{
  "num_attention_heads": 8,
  "init": "normal",
  "beta2": 0.95,
  "batch_tokens": 65536
}
MLP neurons of a small language model. Each row is named by its layer, matrix (up: input weights; down: output weights) and neuron, and shows model dimensions 416-479. Each number is 50 + 15 x the weight over its row's rms, rounded and kept within 0 to 99.
After each neuron's rows, "raises" lists the tokens whose logits its output raises most directly, leaving later layers aside.

L9.up2083:65 41 50 45 49 38 45 39 30 29 44 50 50 21 35 48 60 26 61 85 49 37 49 56 39 20 50 70 39 49 88 60 30 42 47 38 50 56 48 37 62 69 63 82 31 62 38 23 32 50 69 39 33 46 53 56 43 57 48 56 38 31 70 60
L9.down2083:35 51 47 30 18 63 67 36 32 51 42 43 69 56 15 28 43 64 40 66 54 48 62 64 54 32 21 65 81 48 38 52 48 70 44 45 53 58 33 43 36 51 65 53 41 26 68 37 42 62 35 49 57 54 35 30 70 64 54 48 48 52 52 55
raises: " who", " whose", " that", " which", "They"

L9.up2296:49 22 36 52 35 50 13 43 32 60 73 33 50 53 35 63 34 53 62 30 72 59 48 36 27 37 54 55 55 21 63 82 32 71 40 56 58 49 40 63 50 44 53 49 59 64 41 45 33 50 38 57 70 40 38 42 39 62 39 53 32 59 52 53
L9.down2296:67 32 44 48 86 80 34 45 56 57 57 39 39 50 40 39 40 43 44 51 13 30 48 48 16 47 67 54 52 08 42 68 44 42 69 55 32 54 68 09 34 41 42 44 47 21 46 52 41 56 60 48 45 51 55 53 76 27 42 56 53 50 44 86
raises: " director", " manager", " curator", " professor", " secretary"

L9.up2167:51 33 52 57 51 44 49 46 58 45 56 28 34 44 38 68 84 39 45 92 51 56 53 47 38 53 34 85 32 52 48 80 53 34 92 28 61 62 62 62 26 36 55 51 25 50 57 35 36 34 53 43 47 69 53 49 23 36 54 28 44 65 38 51
L9.down2167:43 52 29 40 59 39 54 49 43 30 72 37 10 38 46 50 62 55 42 50 50 52 74 50 27 53 69 45 39 61 64 63 53 45 57 38 53 60 33 67 39 57 53 41 53 43 79 43 53 39 60 58 41 62 58 44 40 46 43 40 54 50 50 53
raises: "Gil", "|", "-", "Al", "J"

L9.up1177:99 60 35 43 59 40 58 50 40 51 49 43 49 30 45 36 40 43 67 42 40 38 51 50 40 43 47 62 57 35 44 67 66 41 39 60 65 58 32 43 64 40 33 31 38 55 52 45 52 45 41 53 70 42 50 24 71 44 41 58 66 59 52 69
L9.down1177:44 49 44 37 56 44 48 37 43 59 22 43 58 23 46 28 58 73 36 42 40 48 69 47 37 65 41 54 41 50 39 43 56 29 43 55 25 47 39 39 73 42 52 51 81 37 45 54 77 39 54 36 34 54 40 41 70 38 24 53 76 62 46 66
raises: " publication", " novel", " books", " book", " publications"

L9.up980:54 40 53 84 61 60 28 28 59 31 54 46 34 51 59 35 32 72 49 41 64 51 41 56 39 57 83 43 42 44 96 43 20 64 57 56 52 32 67 63 45 48 49 60 57 42 29 38 64 26 46 53 74 27 53 09 61 28 33 25 68 68 55 46
L9.down980:05 63 56 40 68 60 33 39 55 53 33 57 34 51 81 45 71 57 56 62 57 55 46 61 37 49 35 49 50 43 42 24 43 67 84 67 31 86 80 56 54 62 47 44 60 34 36 20 70 77 38 39 58 48 61 49 58 65 49 31 26 52 56 43
raises: "i", "zi", "iss", "ese", "ato"

L9.up1894:59 47 51 31 51 29 46 40 25 39 42 38 75 51 55 48 71 57 73 56 36 32 82 67 64 35 56 76 68 41 41 45 63 65 41 38 28 33 23 36 58 74 62 48 70 52 44 59 51 18 05 27 47 46 23 34 33 57 58 51 78 36 31 40
L9.down1894:21 50 58 79 61 56 34 53 74 57 37 69 36 43 70 40 39 26 58 35 62 59 36 42 55 76 47 19 30 48 63 49 54 27 64 60 51 43 57 76 53 30 24 45 49 59 35 44 45 68 39 31 47 34 95 56 46 55 57 29 50 60 45 81
raises: " during", " throughout", " around", " after", " against"

L9.up813:53 69 00 46 89 40 67 16 72 33 32 60 61 53 42 71 32 43 27 53 33 65 37 65 26 35 53 71 15 43 49 61 53 52 37 59 49 30 22 52 77 52 66 36 35 60 53 32 53 45 63 43 69 57 41 53 32 38 43 47 54 63 50 45
L9.down813:56 41 39 46 56 50 72 82 68 68 39 43 61 45 90 24 38 60 69 51 51 74 35 34 63 83 47 33 45 36 44 23 49 42 56 19 29 25 68 54 46 38 47 67 45 33 34 56 72 46 57 38 57 51 65 51 57 41 43 27 56 40 41 57
raises: " on", " at", " in", " as", " around"

L9.up2440:48 53 53 84 36 51 69 42 47 91 52 73 15 41 27 58 67 52 48 43 67 58 37 48 31 65 15 57 61 66 28 44 31 73 46 43 19 61 38 37 55 55 57 44 34 69 57 52 73 44 33 29 64 45 17 40 35 67 67 53 53 65 49 43
L9.down2440:27 49 65 41 33 74 44 56 64 50 53 49 64 11 38 49 64 36 79 30 70 50 45 21 63 45 61 41 63 20 48 42 50 27 27 67 50 77 45 60 05 56 39 59 52 51 11 40 41 73 38 49 46 35 49 68 56 70 58 66 52 61 40 79
raises: " his", " to", " into", " how", " he"

L9.up474:81 27 37 62 63 43 52 56 50 66 60 37 47 22 20 46 81 62 37 43 33 43 34 58 54 50 37 67 54 22 33 53 51 58 65 58 60 37 26 34 60 76 70 47 13 38 70 50 20 45 37 49 27 39 42 42 75 48 33 39 68 40 53 61
L9.down474:36 27 69 56 52 65 36 46 36 62 66 47 54 30 71 43 69 77 76 37 49 42 34 33 48 26 43 55 42 07 35 35 61 56 31 59 51 50 26 44 75 39 42 52 40 25 58 45 33 71 78 85 61 28 37 57 36 39 19 61 79 45 73 35
raises: "is", "ides", "it", "ino", "isc"